config.yaml
hidden_size: 160
train_tokens: 216200000
max_steps: 6598
MLP neurons of a small language model. Each row is named by its layer, matrix (gate and up: input weights) and neuron, and shows model dimensions 0-63. Each number is 50 + 12 x the weight over its row's rms, rounded and kept within 0 to 99. A neuron's up and down rows have the sign that makes its largest values positive.
Before each neuron's rows, "fires on" lists the tokens most often at its 100 highest values on Wikipedia text that the model never trained on; "fires after" lists the tokens most often just before its 100 highest values on Wikipedia text that the model never trained on.

fires on: "t", "n", "ing", "z", "our", "2"
fires after: "it", " Con", " Sw", " F", " le", " con"
L6.gate7:51 66 62 41 56 36 49 69 66 51 66 31 60 35 58 43 65 50 36 44 39 86 32 39 55 40 55 68 48 20 53 58 52 54 67 34 43 48 43 60 46 37 60 60 52 40 60 67 67 75 60 51 56 42 57 36 28 55 59 55 72 50 42 49
L6.up7:46 54 65 64 44 42 78 52 33 73 55 45 65 53 58 65 47 46 41 59 25 58 43 38 29 33 51 41 44 38 37 64 53 59 39 47 34 49 51 55 45 52 55 64 53 62 41 41 51 63 45 63 38 48 11 47 41 54 49 75 56 60 44 31

fires on: "a", "an", "uman", "ert", "our", "o"
fires after: " H", " h", "re", "H", "ac", " G"
L6.gate159:57 35 57 76 56 53 43 68 48 55 48 34 62 61 54 17 43 39 67 74 64 38 64 36 60 42 50 58 53 45 49 50 71 50 58 40 48 52 56 46 33 55 73 52 53 33 74 53 44 48 55 53 51 49 58 48 58 56 66 39 27 25 48 54
L6.up159:72 41 30 70 57 48 47 62 33 38 57 64 49 56 55 64 50 42 47 43 58 55 64 62 32 31 72 45 46 49 56 38 64 39 53 47 39 53 44 54 67 35 59 63 55 49 51 38 45 45 64 53 73 31 56 32 60 35 48 42 38 64 33 64

fires on: "\n", ":", "ree", "-"
fires after: "\n"
L15.gate180:45 75 44 41 47 36 53 35 52 49 34 40 46 55 54 30 46 54 61 44 66 51 40 49 42 39 44 45 85 51 66 53 41 67 78 45 34 32 32 29 28 50 46 31 29 63 38 46 41 60 64 80 53 62 54 58 30 32 58 19 52 45 51 66
L15.up180:51 42 41 52 53 58 59 59 44 47 63 32 57 34 52 11 06 44 52 50 56 57 41 60 43 67 47 53 68 56 46 58 45 51 45 40 58 57 53 45 46 48 48 64 55 57 49 34 54 46 56 67 66 53 46 35 37 47 55 58 70 58 57 41

fires on: "ove", "ve", "over", "her", "ade"
fires after: " l", " c", "it", " re", " L", " ab"
L5.gate225:33 60 33 58 40 30 69 58 74 49 58 46 28 40 71 61 65 68 42 48 31 55 23 53 52 32 34 49 32 21 55 52 46 66 62 49 51 54 48 56 67 50 58 40 43 40 46 52 39 35 44 28 62 48 46 52 66 67 43 54 42 49 44 57
L5.up225:54 61 52 34 62 56 67 53 72 36 45 59 36 52 64 81 56 44 34 46 38 65 29 56 50 36 55 69 37 42 76 59 55 44 64 64 48 38 61 48 40 49 55 65 59 47 36 56 66 30 36 32 56 47 50 32 56 71 64 62 49 41 63 31

fires on: "ult", "il", "od", "id", " high", "ron"
fires after: " m", " M", " b", " pl", " sim"
L9.gate366:38 49 50 47 39 44 51 16 32 40 57 47 61 60 46 41 55 41 39 51 40 35 64 64 54 48 40 46 49 48 52 46 34 56 50 43 73 55 72 48 72 45 35 57 62 17 47 26 48 56 50 56 52 44 33 58 40 49 55 46 53 59 45 44
L9.up366:46 56 58 53 38 58 56 41 49 53 35 37 30 35 50 46 44 40 53 76 57 63 51 60 45 80 74 64 56 59 68 66 32 57 43 46 55 49 46 26 47 52 25 40 58 31 44 45 51 22 47 28 32 36 58 56 44 46 41 70 48 44 64 63

fires on: "ak", "ious", "av", "k", "b", "ural"
fires after: " var", "ree", "l", "ov", " P", " X"
L9.gate47:48 42 50 49 49 76 61 49 54 51 39 48 40 32 43 62 62 49 67 45 74 53 63 55 54 55 49 64 62 52 26 54 62 69 58 48 44 75 25 54 43 53 57 45 51 49 47 31 36 54 46 36 37 66 19 57 48 62 63 38 36 73 42 52
L9.up47:48 40 42 85 46 71 45 50 40 37 50 33 50 58 30 68 76 57 44 51 68 53 44 53 40 47 33 42 58 48 56 57 32 28 41 65 41 32 28 38 36 51 50 31 61 43 21 52 23 61 43 73 43 55 40 64 50 47 32 53 39 50 51 54

fires on: "oss", "erm", "ica", "ama", "ena", "amb"
fires after: " p", " l", " det", " J", "mer", " V"
L2.gate144:38 54 70 67 44 65 41 61 60 46 44 57 74 53 50 54 32 53 17 41 45 48 43 55 39 45 39 48 38 72 58 66 35 40 63 54 42 42 72 42 41 61 62 22 60 50 61 49 63 31 43 49 64 39 40 53 49 80 75 37 52 36 57 66
L2.up144:56 59 52 63 33 51 41 71 64 65 57 45 36 67 46 27 47 41 33 47 34 42 63 49 46 71 52 37 41 81 67 51 46 47 76 52 40 51 69 73 63 54 42 46 64 38 54 45 47 58 45 38 71 22 41 58 32 68 73 54 59 37 41 70

fires on: "ur", " \"S", " \"The", "h", "ot"
fires after: " P", "P", " p", " B", "|"
L5.gate249:70 46 44 58 45 68 39 31 60 56 37 48 54 68 41 39 49 67 56 53 59 39 57 46 24 42 48 57 39 64 47 67 54 47 34 61 64 54 31 61 56 54 44 55 54 49 53 33 69 45 53 55 48 58 54 47 25 36 64 41 37 63 55 53
L5.up249:61 32 50 50 61 66 45 50 36 47 36 47 42 76 55 48 43 54 32 51 44 41 71 47 67 52 41 59 47 56 25 43 36 61 51 64 37 39 49 62 57 56 23 53 60 58 44 37 42 75 24 36 34 65 58 55 64 46 59 52 42 50 53 62

fires on: " but", " and", "ation", " or", " being"
fires after: ",", "s,", "e,", "per"
L10.gate361:67 51 52 56 57 50 44 70 56 56 41 40 30 69 47 60 64 53 68 63 42 28 37 43 57 50 65 34 60 61 62 45 55 58 58 31 56 54 51 38 50 58 39 71 33 52 46 45 36 49 29 43 45 39 56 66 48 77 65 56 53 57 43 12
L10.up361:47 44 45 57 58 53 51 72 67 58 48 43 40 57 38 16 54 40 53 53 46 54 40 31 34 37 33 52 69 35 36 56 54 28 42 29 42 34 48 71 67 62 56 41 47 37 27 53 49 65 50 39 49 59 68 44 77 58 63 44 51 58 45 36

fires on: "ai", "an", "on", "in", "u", "le"
fires after: "b", "d", "z", "vil", "ost"
L9.gate82:42 54 63 45 47 29 31 33 47 54 36 45 63 66 59 92 51 52 43 62 53 48 49 85 48 56 23 42 43 48 61 52 60 44 54 59 59 54 47 49 51 52 28 51 77 51 46 43 40 42 49 42 42 68 46 69 34 45 47 49 46 39 48 26
L9.up82:45 40 49 46 64 67 37 51 44 48 67 50 49 69 47 58 52 37 50 50 37 51 52 59 56 45 68 49 39 66 48 52 39 61 35 55 49 58 52 27 56 43 68 60 55 35 32 61 32 46 41 29 27 70 49 43 71 43 60 20 48 36 39 24

fires on: " be", " being", "ad", "et"
fires after: " to", " can", "ould", " would", " g", "e"
L13.gate77:49 72 64 45 68 42 75 35 38 13 84 67 41 31 51 57 55 55 59 48 71 16 25 55 46 68 44 39 40 50 59 75 70 42 55 42 40 54 32 56 53 46 42 49 31 40 50 58 59 54 47 59 31 50 55 43 45 59 62 49 56 60 47 49
L13.up77:38 43 51 45 56 51 63 51 46 70 49 35 71 54 46 35 61 34 53 37 58 61 40 50 37 68 40 58 70 43 50 49 52 59 59 33 66 59 66 85 72 51 60 33 52 53 66 57 69 33 63 43 66 61 41 50 46 46 30 30 28 48 55 55

fires on: ".", "nd", "ord", "od", "act", "ust"
fires after: " G", " U", "i", " A", "ot", "oc"
L9.gate8:41 57 45 43 39 51 39 44 51 47 44 35 38 24 31 47 29 48 50 15 53 33 69 59 40 70 47 40 39 54 40 52 39 50 45 32 39 51 56 52 69 57 44 67 73 55 44 50 59 24 67 37 52 54 40 54 52 49 39 53 32 61 52 50
L9.up8:37 64 44 60 45 20 58 54 50 72 51 25 25 35 38 45 43 34 17 44 46 32 55 46 44 45 11 60 62 55 46 58 57 47 63 56 57 56 49 26 31 70 57 44 48 34 55 47 36 66 55 48 43 58 50 53 37 47 50 47 36 65 40 53

fires on: " a", " la", "v"
fires after: " as", " was", " being", " became", " is", " a"
L15.gate87:52 60 79 45 59 33 72 57 51 37 67 53 38 68 43 60 61 45 40 44 62 31 48 58 55 69 32 46 64 62 72 45 67 50 49 65 47 61 58 47 59 54 40 63 60 47 48 49 49 45 48 55 68 44 41 57 58 45 56 51 73 56 56 39
L15.up87:45 49 44 38 51 58 56 32 33 42 38 25 40 44 64 66 28 62 58 40 66 44 24 34 54 53 43 39 52 42 47 53 64 45 59 39 46 59 42 33 59 45 43 37 52 62 29 55 45 66 24 53 47 25 45 47 51 27 63 61 61 51 69 66

fires on: " U", "==", "B", "==P"
fires after: "\n", "-", "S", "|"
L18.gate192:49 54 23 51 38 59 36 58 46 51 48 56 39 58 45 45 47 52 22 49 65 44 43 18 57 49 35 42 19 57 76 49 82 38 72 42 36 35 43 37 68 52 54 44 44 41 48 52 39 58 58 46 63 66 51 54 79 55 57 57 57 47 62 46
L18.up192:28 36 63 52 49 84 37 54 52 49 39 59 61 42 61 45 45 43 64 45 70 78 54 37 42 70 44 58 47 45 66 50 48 41 31 60 64 41 41 50 60 59 54 54 49 52 67 42 42 39 69 44 51 44 58 46 52 80 50 62 47 26 40 68

fires on: " 195", " 193", " 194", " 197"
fires after: " in", ",", "|", " In", " from", "-"
L4.gate378:35 53 54 46 54 54 52 37 25 31 46 60 60 28 23 66 58 63 43 42 69 61 55 53 62 50 60 38 64 44 51 52 52 58 51 68 53 66 44 53 51 25 61 55 66 48 45 69 56 52 60 55 63 48 63 53 20 57 47 44 76 46 63 61
L4.up378:64 78 59 43 56 53 52 43 40 40 53 50 62 70 31 50 63 42 51 58 47 50 55 60 50 50 42 39 67 43 38 52 52 65 38 54 47 72 47 30 54 42 52 41 50 63 52 75 27 56 53 56 42 68 64 54 22 64 79 63 72 48 61 21

fires on: "ross", "est", "alf", "ing", "ull", "and"
fires after: " C", " h", " H", "om", " c", " Alex"
L9.gate406:41 61 47 39 53 52 49 43 65 39 48 56 35 64 30 42 54 46 44 41 57 54 57 63 59 57 44 54 55 27 65 66 70 41 65 30 35 39 62 57 57 26 65 58 55 54 63 35 46 34 39 56 44 30 69 33 47 67 59 48 47 57 35 47
L9.up406:56 54 31 31 68 50 55 45 62 52 59 60 49 66 34 29 54 63 45 52 56 59 58 55 43 47 52 53 38 67 49 49 48 61 62 53 50 78 59 31 53 54 60 43 51 34 25 44 51 75 38 43 51 56 68 59 69 47 35 39 36 75 61 46

fires on: " 12", " 13", " 14"
fires after: " |"
L2.gate327:83 63 61 54 44 47 51 55 48 44 31 67 58 60 44 39 43 57 29 64 89 66 44 44 56 52 51 25 55 47 33 60 51 43 44 31 44 45 19 48 53 34 55 66 41 57 58 28 47 74 61 61 19 42 54 42 57 58 51 47 60 31 67 76
L2.up327:58 66 43 64 53 47 66 56 42 40 32 61 53 47 30 46 29 66 32 54 66 39 35 50 51 55 39 46 43 65 46 59 65 39 52 46 68 51 54 64 49 50 48 54 23 55 49 32 54 70 51 40 20 53 73 37 54 42 51 37 59 40 74 64

fires on: "-", "im", " place", "al", "th", "outh"
fires after: "\n", "-", " L", "h", "l", " M"
L15.gate36:55 24 42 55 70 67 62 60 88 82 50 45 40 59 45 48 39 55 74 47 45 33 47 73 57 58 53 49 50 74 43 59 41 61 54 61 79 48 51 59 41 42 46 48 73 40 54 36 45 29 79 52 52 47 63 38 39 60 66 51 49 70 55 45
L15.up36:65 49 47 56 59 41 63 46 50 28 67 35 56 58 43 50 22 47 43 43 52 46 54 42 43 72 43 51 47 60 47 11 52 37 46 57 45 42 31 57 64 53 36 55 48 28 49 56 38 39 50 41 51 72 50 47 58 39 44 35 43 54 45 46

fires on: "B", " B", "T", "th"
fires after: " \"", "\n", " (", " |", "-", ","
L5.gate355:64 70 45 58 32 71 49 54 56 37 39 54 66 54 40 49 24 52 39 49 61 56 44 55 59 36 62 41 52 58 47 50 40 51 50 48 41 35 59 45 42 46 72 57 50 66 53 35 41 42 63 44 39 64 44 54 54 54 41 46 67 48 37 35
L5.up355:46 42 49 42 56 85 50 53 49 49 50 51 55 63 70 29 61 49 34 48 63 56 41 40 60 46 65 56 46 57 61 59 47 47 32 48 57 35 52 51 57 44 47 45 63 51 60 45 57 55 38 50 58 52 48 49 64 40 48 52 75 58 58 55

fires on: "anc", "andidate", " Is", "ourt", "are"
fires after: " c", " C", " l", " |"
L9.gate412:72 22 35 65 46 56 47 53 65 47 42 54 55 41 60 49 31 42 65 55 70 62 54 46 50 66 64 62 28 60 44 58 35 79 31 65 36 48 44 55 47 59 54 46 22 43 56 31 27 46 62 41 45 57 44 74 37 34 45 56 53 25 67 53
L9.up412:48 61 40 55 48 42 58 41 39 47 57 41 55 56 52 47 62 45 60 31 39 49 55 40 42 28 61 69 33 50 50 30 48 60 70 41 41 63 51 55 72 59 41 51 37 37 49 52 55 64 56 36 25 42 60 44 36 89 36 72 34 42 47 60

fires on: " be"
fires after: " to", " can", "ould", " may"
L2.gate92:30 58 55 70 70 61 41 20 53 35 52 48 51 43 47 53 59 46 42 61 31 43 39 69 54 56 37 40 67 51 64 74 56 44 60 38 33 47 45 74 44 59 46 71 70 24 53 47 26 43 53 65 60 66 31 45 43 59 61 59 44 59 47 53
L2.up92:50 41 46 76 55 50 81 47 50 51 48 67 48 51 66 57 56 69 51 60 52 41 55 55 53 65 62 48 40 51 60 55 66 46 42 47 60 61 61 54 47 42 57 63 66 47 57 50 54 41 68 40 59 51 52 69 45 76 53 48 34 69 50 39

fires on: "ic", "y", "er", "om", "ric", "ent"
fires after: " d", " m", " R", " N", " v", "ed"
L4.gate193:64 32 65 65 42 45 63 47 25 58 36 43 43 42 32 16 48 33 55 53 39 64 66 36 50 43 48 40 68 48 61 53 70 59 47 29 48 44 69 55 47 61 26 46 59 65 41 50 46 39 71 50 41 36 61 69 60 34 44 39 53 70 43 26
L4.up193:42 25 41 41 49 50 31 69 29 36 51 78 55 52 43 36 41 39 60 53 28 67 44 47 50 37 59 59 70 39 62 52 55 25 59 58 45 44 52 66 53 55 30 35 57 56 72 42 53 39 65 25 41 55 56 57 59 56 42 38 53 55 49 36

fires on: "anc", "arg", "ing", "or", "iss", "ord"
fires after: " m", " M", "rit", "em", " c", " C"
L6.gate282:41 45 40 59 63 32 45 43 61 51 76 67 39 32 57 43 64 56 32 47 42 55 59 58 61 58 55 45 52 40 54 40 41 52 41 73 51 44 35 48 48 63 53 50 59 20 47 53 43 57 64 70 52 48 59 62 51 50 46 40 49 40 70 56
L6.up282:52 40 50 28 57 49 42 45 57 54 52 47 50 46 43 22 52 52 55 41 53 51 51 42 36 78 47 47 29 64 45 51 49 45 72 57 39 55 45 51 55 75 56 43 32 42 34 51 60 59 66 45 51 60 56 73 59 61 45 57 35 59 49 52

fires on: "c", "ess", "p", "it", "C", "ies"
fires after: "ur", "os", "es", " ob", "n"
L10.gate107:41 40 36 47 50 44 30 70 46 49 51 59 48 65 43 45 48 34 45 29 48 55 46 65 44 61 43 58 56 53 62 58 56 57 51 82 72 37 31 68 71 54 71 55 46 54 45 32 58 42 46 43 53 46 54 29 60 52 48 54 63 17 51 49
L10.up107:44 46 56 39 58 44 66 49 70 42 49 61 45 35 53 73 52 41 69 42 37 50 49 56 57 31 56 44 47 58 38 50 62 28 48 63 65 50 51 12 49 50 61 57 52 53 49 68 34 71 35 47 33 35 58 49 32 37 42 43 41 45 70 51

fires on: " but", " so", "te"
fires after: ",", "s,", "it", "e,", " of", "ed,"
L4.gate282:56 51 30 48 67 37 62 43 44 57 64 54 32 74 56 27 63 32 48 46 46 34 32 51 40 61 51 52 57 38 56 40 70 49 47 35 61 23 44 66 65 57 31 55 38 43 44 51 50 57 44 68 36 40 53 43 37 62 54 54 51 59 70 50
L4.up282:48 50 59 38 48 43 45 46 63 59 54 43 24 43 47 55 59 44 46 58 34 58 13 62 65 45 46 47 57 43 66 44 55 30 45 54 62 38 60 63 51 62 52 54 55 50 67 33 44 42 46 36 79 84 56 42 31 45 65 38 39 64 62 40

fires on: "\n", "===", " |", "==", ":"
fires after: "\n", " ==", "ce", "=="
L16.gate158:51 84 62 34 53 47 56 27 29 59 33 38 51 31 55 54 68 57 78 60 52 42 64 63 46 53 38 54 58 31 50 48 51 40 85 63 42 38 50 47 64 53 31 63 75 55 75 46 37 61 45 31 56 47 53 57 46 44 61 48 54 42 57 50
L16.up158:40 59 46 41 61 40 59 39 30 50 56 48 43 36 47 47 34 48 54 37 42 55 44 56 56 32 31 47 57 61 42 48 46 28 54 64 52 42 71 40 63 43 55 49 37 51 76 27 59 44 53 24 81 53 34 41 55 59 41 50 53 45 72 34

fires on: "\"", "i", "an", "en", "ic", "ac"
fires after: "k", "l", "m", "j", "a", "o"
L5.gate47:50 24 38 40 82 59 57 59 30 56 61 80 57 52 37 56 61 67 42 73 54 43 56 45 38 64 54 61 56 41 60 59 57 56 46 29 32 75 60 29 47 35 51 51 53 48 52 74 32 37 48 55 31 37 41 42 40 48 56 63 29 47 44 56
L5.up47:55 52 27 60 44 43 50 57 24 43 61 46 62 37 48 34 66 30 50 48 55 70 44 52 41 61 36 65 21 53 23 48 46 45 44 60 42 49 47 40 49 62 54 51 59 59 68 52 59 61 54 51 37 46 39 76 32 59 41 37 47 48 54 52

fires on: "B", "ose", "al", "A", "b", "als"
fires after: "==", "===", " He", " wh"
L8.gate311:30 46 31 42 45 60 20 43 65 66 39 32 49 43 48 51 40 51 35 28 40 49 62 58 47 40 31 44 42 48 53 41 59 37 37 38 69 60 61 70 78 71 61 67 56 35 49 44 62 37 57 48 48 71 47 53 43 48 58 63 48 58 51 73
L8.up311:33 61 40 49 54 83 70 58 51 42 54 63 41 63 57 54 37 38 57 63 68 22 41 67 26 40 39 59 43 32 57 72 37 62 39 28 60 57 52 70 50 40 55 57 57 48 52 30 57 44 63 76 56 39 60 59 50 61 59 41 49 47 59 26

fires on: " music", "re", "n", " Music", "view", " Country"
fires after: " (", "-", " re", " \"", "M", " |"
L5.gate274:41 56 47 35 57 54 49 47 76 43 45 52 67 60 36 22 61 42 31 49 58 60 57 40 70 49 60 48 64 53 31 54 71 42 58 61 46 60 46 42 27 50 51 49 62 69 59 47 62 56 38 65 62 51 51 59 43 69 48 47 42 54 68 63
L5.up274:38 83 42 45 53 61 33 38 56 49 44 41 72 63 49 45 63 56 36 52 49 54 52 49 55 49 76 47 52 52 70 49 51 64 53 40 54 61 40 43 36 37 48 48 37 57 45 62 79 54 32 50 50 49 63 45 48 53 42 44 55 68 43 75

fires on: "ind", "est", "ill", "ull", "ut", "iss"
fires after: " f", " inv", " d", " k", " B"
L4.gate416:42 37 63 59 54 45 47 60 65 40 54 46 62 64 62 32 75 51 22 59 31 49 65 60 52 56 50 53 70 43 52 48 48 39 80 70 57 51 77 75 48 53 47 48 57 48 46 21 49 36 54 60 47 38 80 54 52 56 53 44 45 38 52 50
L4.up416:54 54 48 31 55 64 61 42 43 49 34 67 40 58 45 34 63 56 52 53 58 40 31 67 40 47 57 44 80 41 72 47 48 54 70 63 45 48 53 79 54 50 52 64 41 37 44 45 38 56 79 46 50 43 47 45 66 75 34 45 58 54 55 56

fires on: "b", "g", "j", "sh", "ob", " com"
fires after: "ro", " ro", "ib", " re", " pro"
L6.gate21:24 50 49 34 52 43 36 42 52 49 42 56 44 56 54 40 39 67 30 55 34 59 51 49 30 40 39 35 49 40 50 45 48 53 48 43 46 53 56 52 69 44 66 41 37 40 55 54 59 42 53 48 50 71 57 40 63 50 48 58 32 77 57 51
L6.up21:57 42 39 57 49 59 62 47 42 54 57 59 49 44 50 44 38 58 54 56 63 62 33 55 49 36 53 59 71 54 50 61 30 33 33 49 59 44 39 46 46 38 49 50 42 45 33 40 32 66 45 54 51 65 44 68 45 54 44 42 42 47 38 48

fires on: "ood", "oin", "a", "air", "or", "al"
fires after: " W", " app", " camp", "av", "k", "ell"
L6.gate445:36 54 34 46 65 50 46 13 39 44 51 42 63 50 54 44 39 58 35 69 47 34 77 52 47 65 57 64 53 32 47 40 45 49 51 37 37 52 58 52 69 52 44 63 52 59 50 43 48 44 44 54 30 31 27 71 42 54 68 66 54 02 53 28
L6.up445:47 64 45 09 49 44 61 42 25 49 63 64 66 62 40 53 26 55 50 54 42 42 61 23 56 43 42 62 42 42 40 42 38 54 66 54 59 36 53 61 38 48 48 37 56 69 55 41 31 40 50 37 40 12 50 37 48 60 54 45 77 41 52 78

fires on: " 194", " 195", " 2014", " 196", " 2013", " 2015"
fires after: "-", " in", ",", "|", " |", ";"
L2.gate352:51 53 48 48 61 53 46 35 23 36 55 35 60 20 54 83 31 28 39 39 59 26 70 56 47 41 24 44 62 50 32 60 62 43 31 48 41 50 50 48 49 51 34 23 44 59 70 62 57 62 40 49 42 48 72 55 46 47 58 53 54 50 40 46
L2.up352:40 59 59 52 53 47 30 21 53 40 56 36 46 56 45 69 43 45 55 52 59 55 57 34 57 43 44 54 51 33 32 25 48 60 43 58 51 53 44 27 51 38 54 56 75 56 46 42 68 36 71 30 49 51 46 44 50 58 44 47 61 52 79 49

fires on: "S", "im", "ime", "um", "ens"
fires after: " K", " I", " J", " O", " Pr", " t"
L8.gate157:67 51 50 54 23 23 52 39 43 70 34 55 45 48 46 49 45 64 43 58 43 47 22 37 50 60 55 60 87 49 35 50 54 65 52 51 54 32 36 76 49 35 48 40 61 55 39 51 51 72 65 51 47 48 66 29 47 45 39 52 34 56 35 48
L8.up157:67 38 32 61 46 75 46 42 52 68 60 22 25 50 60 35 67 46 54 43 57 48 50 57 44 43 37 44 40 52 35 61 41 52 43 38 61 37 36 68 42 58 44 43 56 40 32 37 65 57 41 42 38 44 61 48 38 52 50 56 43 65 61 60

fires on: "ign", "ission", "emb"
fires after: "a", " Comm", " m", " comm", " Des", " "
L2.gate20:47 54 65 31 58 49 50 49 39 55 62 54 62 51 58 60 52 46 53 45 62 39 47 30 55 51 67 66 47 46 41 58 38 71 46 53 30 32 35 37 30 31 56 69 42 52 72 63 43 64 43 53 63 50 67 49 58 43 42 66 20 34 52 54
L2.up20:75 28 53 42 45 47 36 42 42 68 58 44 65 59 36 45 59 61 44 59 65 54 52 43 59 60 50 43 48 54 55 47 59 46 52 49 42 48 57 61 72 36 50 52 46 45 56 48 55 53 37 55 46 35 62 72 44 40 54 53 44 53 54 40

fires on: "ad", "an", "se", "le", "ir", "ew"
fires after: "o", "lo", "u", " L", "en", " f"
L9.gate357:69 59 63 57 39 47 49 46 57 42 53 49 41 33 40 61 54 63 48 69 62 60 40 67 38 24 44 42 56 31 54 52 39 57 39 36 71 60 38 51 52 48 43 50 45 30 42 51 40 42 56 55 62 39 48 25 30 46 43 38 36 48 43 46
L9.up357:61 44 64 25 62 46 47 52 69 39 56 53 54 50 45 46 35 47 34 40 48 63 58 62 47 34 61 40 56 43 41 40 41 66 32 13 68 39 26 53 28 36 69 43 75 67 69 36 58 37 66 54 63 72 28 52 61 42 42 29 51 38 53 69

fires on: "oss", "y", "om", "at", "c"
fires after: " R", " p", " r", " N", " l", " n"
L6.gate409:65 25 40 64 45 46 47 53 38 53 41 48 34 31 57 45 47 50 50 75 45 69 34 61 52 23 29 40 58 64 43 53 58 73 64 54 15 51 64 40 42 37 32 43 62 48 55 75 57 52 45 56 64 49 36 61 42 38 54 75 40 59 61 51
L6.up409:30 51 19 57 46 37 47 48 54 65 50 56 49 39 57 40 51 48 55 67 36 68 43 57 48 57 74 52 54 52 41 45 48 58 35 35 30 53 57 56 51 63 57 29 60 63 41 36 41 58 66 55 52 39 73 47 49 53 35 57 53 62 50 38

fires on: "ro", "ree", "y", "al", "se"
fires after: " G", "ou", " Th", "d", "w"
L8.gate443:47 59 55 72 56 32 53 45 51 61 53 44 54 55 67 48 26 57 68 59 61 51 41 50 71 48 52 56 56 61 35 38 65 58 46 36 42 37 60 38 34 47 69 46 67 61 51 53 65 37 47 52 58 35 46 37 50 48 42 44 70 61 56 57
L8.up443:62 27 46 58 36 54 66 56 49 53 55 33 43 52 45 51 41 42 59 46 57 50 51 33 47 67 35 62 50 65 56 40 60 50 48 48 68 39 63 44 64 60 28 47 48 37 54 52 21 25 56 21 48 34 42 52 56 53 66 51 64 45 68 58

fires on: " m", "em", "a", "c", "k", " Sc"
fires after: " S", " a", " s", " as", " the"
L17.gate323:45 40 44 26 71 39 48 56 61 41 51 54 66 65 49 43 56 66 62 56 33 51 47 44 61 52 36 43 70 65 51 30 65 65 48 80 63 56 58 43 42 37 55 47 53 44 39 50 64 46 47 64 35 48 68 76 37 49 50 49 61 22 38 48
L17.up323:32 60 53 60 47 56 45 65 42 62 57 52 43 58 54 49 63 41 54 42 50 60 28 44 55 23 59 29 60 54 52 41 53 61 45 52 52 58 34 68 63 55 61 63 35 56 69 56 39 59 56 55 37 42 48 52 78 44 51 64 50 39 44 39

fires on: " but", " or", "av"
fires after: ",", "s,", " f", "e,"
L5.gate403:39 57 72 82 72 54 43 51 41 52 50 47 47 73 45 70 34 29 50 60 48 43 26 31 36 54 48 49 59 57 68 30 36 48 59 61 49 54 61 56 60 52 45 64 61 48 37 59 34 57 62 53 62 57 71 34 35 45 43 47 50 51 49 34
L5.up403:42 53 64 81 48 43 61 61 60 66 49 54 40 56 28 34 45 50 29 57 58 67 53 47 64 59 47 47 69 58 54 46 79 62 44 36 34 63 25 57 55 59 69 58 49 46 60 63 56 46 70 68 53 42 58 68 46 52 31 62 65 51 62 39